config.yaml
activation: "swiglu"
seq_len: 1024
train_tokens: 163900000
steps: 5496
MLP neurons of a small language model. Each row is named by its layer, matrix (down: output weights) and neuron, and shows model dimensions 48-239. Each number is 128 + 32 x the weight over its row's rms, rounded and kept within 0 to 255. Numbers have three digits each. A neuron's up and down rows have the sign that makes its largest values positive.
After each neuron's rows, "fires before" lists the tokens most often just after its 100 highest values on Wikipedia text that the model never trained on. A number after a token or word is its count.

L6.down245:096169093145084132109108132145134155130132146136181096124092125126068097098134086072132132145120125071130186154132133139108143119123125138080107144079065128041088197113173142096046099114111092097133150151149152153161114166179101113166146130148103136121125124136139117140127162095103120058136166132146117116086151161094149129118146116174142097162130147156137090136137185102084145150095131123098058158090140122095120095141147095101141133146145159134153141160156114137081113087121189085133141167160116202144139073187152094074183124125119193167133128116169102111166139108098113160
fires before: "ing" 25, "t" 17, "ical" 8, "ge" 5, "ic" 4

L6.down315:102103134104135115152050183120170134116137092134148132088080100156193178046149112150115111076132110121114116076127094116137175073071091124169147178172099166138105092087121178096100104162151121153150129123164108157195151118156110104104113095142127059155129187128132164109142110127182136096127161146081054152074080172118137114146080103184108061120133087156119073153071099156166066133137087119111155111115165170077147103120089133133131122163124081169131103152177155141168127112132123174085128084116110181139097156155134163156132137141178127167166138112102115139146134134081101058
fires before: "ro" 22, "p" 16, "v" 11, "ment" 7, "\n" 5, "ell" 4

L4.down136:138158121100110125128150139106115158078110149221115151122079081078147098099172149128088071150091127120127135124125161098164091053147103055084182183106156109118164142125076156110156124159141129139119148124087083155121116116100150212132141144146115086166134150081128150108163101223118143070129044158144126118106125121143184122102096089114120054210122125159117127047111113102109131119138174127127172075161124140103143108169133133113183133147147173083143121122151144125148100167142160160117134123144133145123183089122092112091152100097111138119133083117131065175108183146132145105
fires before: "\n" 37, "A" 10, "-" 5, "." 4, "The" 4

L4.down83:101092082171083145139149171119119159108096136150068070149115155199120183105114177119138118110095133103181175112106108147102177112133181145090141089144181148101114105124139110144157150162193074164131129188165132083109158141120066133135102157158118160120092162121116171119141123147065106126169116158056088112122159098176130091120101125071128149130091119117107153114110181114103175091128115127097152095135159134146152083091107086136125064144137105131106168160130087129133133173120111076145116156138078095120140130125133178091111090183146099140172141111143086070155093147171185083
fires before: "–" 24, ")" 18, ":" 13, ")," 11, " |" 6, "," 4

L6.down19:036104121075095127172128089080107127129107118183072159102161152132118064143095083120149146104134108138103163126112098090183159143153112037149153133163119200128132157111138093128126174082091102109065180139047140139147110177134160102158072105132178156105149134035155086144103165112172135103075123189112103117158062113155129106130098132106156123131150166152175128106186139114146114162064167093091137142113127162121122133103133111066130131176094107090123100117124166150155139097120170137124113122137130113077081108121138066111155118208145095083099116142117065156133058133145115115
fires before: "r" 25, "an" 8, "e" 7, "h" 6, "ical" 6, "ec" 6

L4.down249:121118098138112152156134088138148158170109130251168113126138210134232085097087138133172139162106126178151116087167229100112176119162143128175126105157075122143079121090145131168151191126206119170134095194099170124131158125151149126114162125120107040118114143107095158143163118120102164145178120150109095082127167124122147138151057067106105158088100145138121075123131147154140126100111144122121113130110147087141176114128149117101075122141110085073121120122168126097158147173162126163151152164172127114097116154111124124201108135122124046085145062136147138128132121149147123112
fires before: "\n" 35, " In" 9, " He" 9, " H" 7, " A" 6, " The" 5

L6.down30:079149112089144134122153140130145139175140082161108103107046139136114088082177160169157166130136128131161146088146118140134139099081143140124110146088156102127157077147081136097126133123097235108162096151168103177187164127201144130122103144160152094121123130183140168094092092146133112127083124154105132173159093095129121153104157128094132158138140199159112122114143176066133156089112111112121185131110071128108098076125128212146183111127113152185148119180122128149176165131113122103159095151100104126058133088145169113134105105124119146174154123187101220129167068090104113150
fires before: "ust" 27, "u" 9, "t" 7, "il" 7, "ch" 5, "or" 5

L6.down202:137136134111148133118097096137224173171167105203161119152136127182113107154105128128136127133097171140099102114135144135075160114124149129130157130060113089138100083172150200146129144168134083144191118115114168078084135133080162179160129121170117162095126114193110107084181083122130132128123138043142125160132198109136122146110098141100097208153128198147112124192128152167138120169128176120063129157126168092124112039129155153137154147170106115112161152130122165187098138123090122113143123119167125142105140100109129074141109176106059097068168151133139161111144093089144128177
fires before: "x" 10, "as" 9, "s" 9, "et" 8, "\"" 8, "an" 6

L6.down107:104125122151112168135164097114137162141113108247134174143120124131222128066141184135116109149137113136133088096123202114091175110168065131169158152158059127161083129097162114166096164084179146149135130154130135099129134120094136195122133123164139034062109088123110231133186144123120162100161126169093102091141136072193133135118099056105105110066086140106128106117172098138100172118178136108126177128084098097141144126110154111131078123162117117099119120137159166119146143147123122132111096174119096113146110116145122110193090101161105028071123092114182193144115143120155108104
fires before: "\n" 40, " The" 11, " A" 7, " H" 7, " It" 4

L6.down255:120055141077138149119137156081149157160155140180134168122064111157142101093145087143117091081100127145138161112182151145133123083100137162129146102098079111104180069127148141130152091166160178107120120154163136107153072141148119115131128159145146086161099165087159155157101128151102125087142057082101181165085098133140091156179170103125151110142126168152091138130105109141183160112163087101177115145122152181136124114126130182188165076175195133122104101132137209074162100147158151098200115178125106176102179133096152128140098155128131167131109066122130118132101137092092055192
fires before: "le" 17, "e" 11, "l" 8, " is" 8, " was" 7, " h" 6

L4.down150:113137175097168103167164131105122111141084179255104126128151106118177134122142146194156141180150141099138121101102139159176126110113096147140139149159090087085127175128144129124099129118064189166147149109125123057143124086141127088054118146147160047121123120107102151094106202175220141161145144117154072135151135148111145149119147116142152172208129131178140130092106098084153087128120139122151101149137119060118107135099106104097124132083121081134204126129110098109064087151091151141111126121079100140134107114090114111165104082116091053099085144079090167190121131160115104116
fires before: " " 26, "d" 21, " |" 7, "ver" 5, "it" 4, "le" 4

L6.down4:107128084184189120108099203116125136079135147140092132118096121150120129121128188236170136139087117172125116074083182100134082100167144138195153159146135160092130099117141137153140133174140094134079118160124173079135133125117143113122134151120096089131096175124108133134109086132161122165050140133145110134132132073123082056111106093086116139141135160180099155129133156108164117136102160108146179090088052125123160150161092131142075138096162116120174095086091120150117091097110129174164097118106125135114138203164176090163107198097179120072050106110073114128075102086164141118
fires before: "b" 14, "m" 13, "ot" 12, "at" 9, "am" 9, "us" 6

L4.down123:117142109158143087121131134124169157154142119238046119171127118180132134129122124160071125136103177151159171134114101204084123182091131165073149107117147099108143131179120147113152092140132136096076080090126090134071192079126157089137108151097151113099120095121166110158108114079150126115140119121112166113090096133177094099137132091134134154165197154119132200170140089175137138091074106081126128153220156120127135094137110095153139112104115153082139108140114099084109117162054128131204108083173134146104110123128149126143127116155141140132114119148088150076097095129185146124
fires before: "." 33, " and" 12, "," 12, "–" 4

L4.down234:124083170175114124115132134121109126102131164108146097178108175184098174175186139110138116098114150152097149172077168106126081135230070144072102111088153156158117119156159107133197113176190126121083170142109166084125170144146127115116137161114098177146110188108125065118078113120108138162118143153170100119128134089146124116118169147170160122152128154181122086090112225128143109113129084108128127099186141186100195099147121108104143117083133164152137156154136114137166088128107097123174070149143120101146084140081096208100106122116152135087086187127107171147165113189135131093
fires before: " |" 28, "–" 18, ":" 10, "4" 5, "1" 5

L6.down26:125083121110107127108115118131142145105120148238117127226111112114099135082117099130144132129183176158159087128160163117116105095102090106104119153125126157121149195134091123133194116186128074187163118121192189127111162096127195181147121120150154128121118130152128120143138101112159143045113156123143139101098121137092125140098117049138106104238090180122141136072117123123160108101136124061162119071138152134103139176106145076101109091139142121122101110155138113163149104155122170121087157144153185136200136107109192158126176174132129106087131111126144144092119102122144087163
fires before: "\n" 63, "el" 9, "-" 4

L6.down18:113155046103126165091141136171139140170125168127093186109059119114187076140123152164115160097178139144105178124166174121149137160164116078137115193134135120089141106096090059199095082173131154114187135185129105095053111128179130130175125164157140084173078149114158107163133177111143107120163124140097161150179154101152110107130148126123162085152061149128141148158175107095126063183146143128152168135162163113166169150084099158137177054123121174133108131146149119126115169056108129118134141101096107097159127085166130111090156118116165107146158048132144133099097124145127122104
fires before: "r" 32, "et" 17, ":" 13, "ct" 9

L6.down218:096104080126092105147084085133155080142097089133094120177124127109168092083150091079144115116057073115110102182184107100109135145152053122086119135119128146129141065102150114163065084156109121070080175160167112140076123197144081098113161178188072106108124129088123115103185146148146217154102140150146139099174130082098057154157140133142153140119120154131142097039120187108140081161151114075043158086164167139152141126141088108139142120171144149103130168171158138109087107138122137120116143087116099139110104109095099072151127052141119134125151135099128122096089142116118119174
fires before: "r" 14, "w" 12, "t" 10, "h" 9, "le" 6, "et" 4

L4.down109:117161107162058183095141156122188126170118095023167125160080144112129152149133160120168100171124097160126132165126109152086134113156115107168089110183127098174133151152126075106154104074061144086095145123152138063167106157107130154116137134136085127102099173119106140109105139145160103158122112142159144162150138105146213140123118165126131107113165162166076109108103105069157087124112102168143127173156110164059117134110142137129194142105169124166152101128126112108156078173144221125122102103189181105167200139094158117119145155177170169106146088145144138136094133129098156140
fires before: "e" 27, "ing" 10, "ed" 6, "es" 5, "et" 4, "as" 4

L4.down219:153170096174131168167174108180100083133077191135167109116191126162125146118127129113137105138184088105149160103145151125120148071198113150138130135128111106082144130055171150144120074074144087123200135156077150135143125134182141130111118164082149174119142097075064075104106173155089137093119119116121135115105108114115173158168169101136158136189119144142174130149160099113145138139170105134129116094160070144102087087155172137096162093095169125126174104166094138103097139122073131114150146140182158107157118141148183139089127101108117130085107159092111105170109123137115229079
fires before: "le" 33, "il" 13, "l" 8, "it" 4, "ition" 4

L4.down198:153144116113167123161067138150155121109180104159135128138138097107152200103121153119133130133152107085105135155148179168144093141147086169076142063095114182112118159086145089177161083085123151113120141085158144066082084141148116149140126095065090152138190145114096156128185145092087137195108176155142073146081152142127180142173089129149133079068117130070123113129123141076140111075196168130060123117094166117133035062116146093134083101132188125172082169092120139122093144197134140159131125132107124099128153153109131155137138148143119121186147150134143164120172138164112147205
fires before: "ud" 23, "ad" 12, "g" 11, "t" 7, "f" 7

L6.down35:174113138182099110155091009129180150080165116217156138070162169130166114136107124125116137115081122128104095104091105135133135100112100087097140167089125130109142136056143127145073131122175082081156163105111077154108145114135122159140134093171149166154158118170133074122175111149146126151098138106078068137180126173074128135134120149198143157164097137124155127127140142117086104140098083045110097092138151084081111111192136146168130148138127144134147165132094109153179153118143182117083125166109125143099084065146134088139151135162119128108127136103121131109095063116108109090
fires before: "e" 16, "d" 16, "r" 13, "ect" 8, "h" 5, "er" 4

L4.down26:136089151147158087106128113074169156099114113166164116134092084164060165163131149123154108150125164108078147147125105237144072113151170103078181115095158120176148081091138113093120169081188161159150157087153149154105090114146146099152099161139126138141126127154162152079090112183140112137122118112129145150178136100079095109178137119117141127169118177146158172137126148122156095069068138083139101121158075126153114153095135184120111078069099138085110101131147094115054142087148096115191097120133053178095154121136124102139102126114100151157097084094170187130110136080180146146
fires before: "ust" 26, "u" 24, "a" 9, "ass" 7, "g" 5, "os" 5

L4.down270:113143151195142093155124099092145057122175103131096118072126152132189178137119145121149150085104171217088134124109107132149114149133128098147122176089188100044143122153155105136179189086156080134103149158144129111140170147091074127140112134129094137096140147124184113200069131134154112145107143147105112147098150123126122129151104135181131086086074182128115156076136135068135133119118095137131101093136113114067131135101091183183099140145114132144143116151089127149137132152074112122124106097149165095112167092144107173156124182129195093099082183100077155192120085039165149140
fires before: "v" 22, "f" 18, "at" 12, " B" 7, "b" 6, "g" 5

L4.down25:113142122122151144107152111085171086110176121149148116161191124157085165162054085124176076175131141122070167106124162167109084117151105142137156098110154112178163094197180059150175105107129128099119138058172120121167128145098108138099081171102201186159192099099106158120150131168115139141173103075119086102128135108112157141129105132123059153111187196085123160124138139174115133098144169151116128136144099114168102113139142112113091155157122117062171158063151149148093143119150159163129091149124109090096096160122124135118121144035129100101090097123130157161128145138133101187
fires before: "ct" 16, "g" 15, "ad" 13, "v" 7, "t" 7, "f" 6

L6.down92:141142186078166105190123188119172048135189174144116159124090179124157075118144123109148140120115112129133153088148140120110085132123035132153107083083105135156131111130147143127164163164122126121154139145126055143150109052113112086121097183144107123108162132179148242172154179180096141149170089144157189159147118127105115082117145112045153138179105142183109144127107135144123174126165113139165147151086134201120059098157113121102098131139143126093147139118095133114137121085047146099152116145119175078106157145113154110165130123141142104139178118170166090153123112102172134140
fires before: "le" 24, "l" 14, "s" 7, "a" 6, "c" 5, "ce" 5

L6.down17:145162081039113119112149083156125139138034178098125098142123101078054210108111104170100163046110165123079140181147158147121087121143137128135131151112123107111120096140085075159136124162131181185109142085168136075073176169098104171168081165109101128137118088136096151159169081128143091143133092173132119146110113169187143183139116117116135142132065143055167155097140164146135137102117192097097134192169107110163088157151147176143148086123052148117084106156123083139135124059092121120131161123178093110124121127166110144126136152123125156094138114158090097111119085189093143160
fires before: "il" 26, "al" 14, "B" 9, "en" 8, "ish" 8, "th" 7

L4.down225:117113148116126138149144130137103110090158179197144183172101140155096060138161166092126161180160158143157147097073092144120116105088079101094149147129144138149157155082081108123175139172120146137108106110101124129136137073156097115135126131164183064092069177178090208146158186106139183128175136169122130092145155101082130170173140143152137104132140073124087091121096053158187075153169136135174180115089132144170136103123120100156111089174149151114128138098157094086129209161085100153135170081167134114142114138102172156145077206159119135135069095141167147115127088126145063080
fires before: "\n" 74, "W" 6, "N" 5

L6.down283:147079144112102108099136097114138122107092154255142138145106113138242129130160107138157127125115087194120124150136100085125168092152100108082126159092083129136159128131151107100163189129125156138141097080093074130130163144108150149163105151117113133120133086084115108148162074142152117093149135086178103177137097135101115140095116136143115160210157121141187169143118137083132154151127133121135115106187084102163178155125109138106149163174093142121141123112111125140145141146113162134150107088117157100086137157201130111136120109121144105126065118124128160104149091155139130117
fires before: "A" 13, "C" 10, "S" 8, "P" 8, "The" 8, "J" 6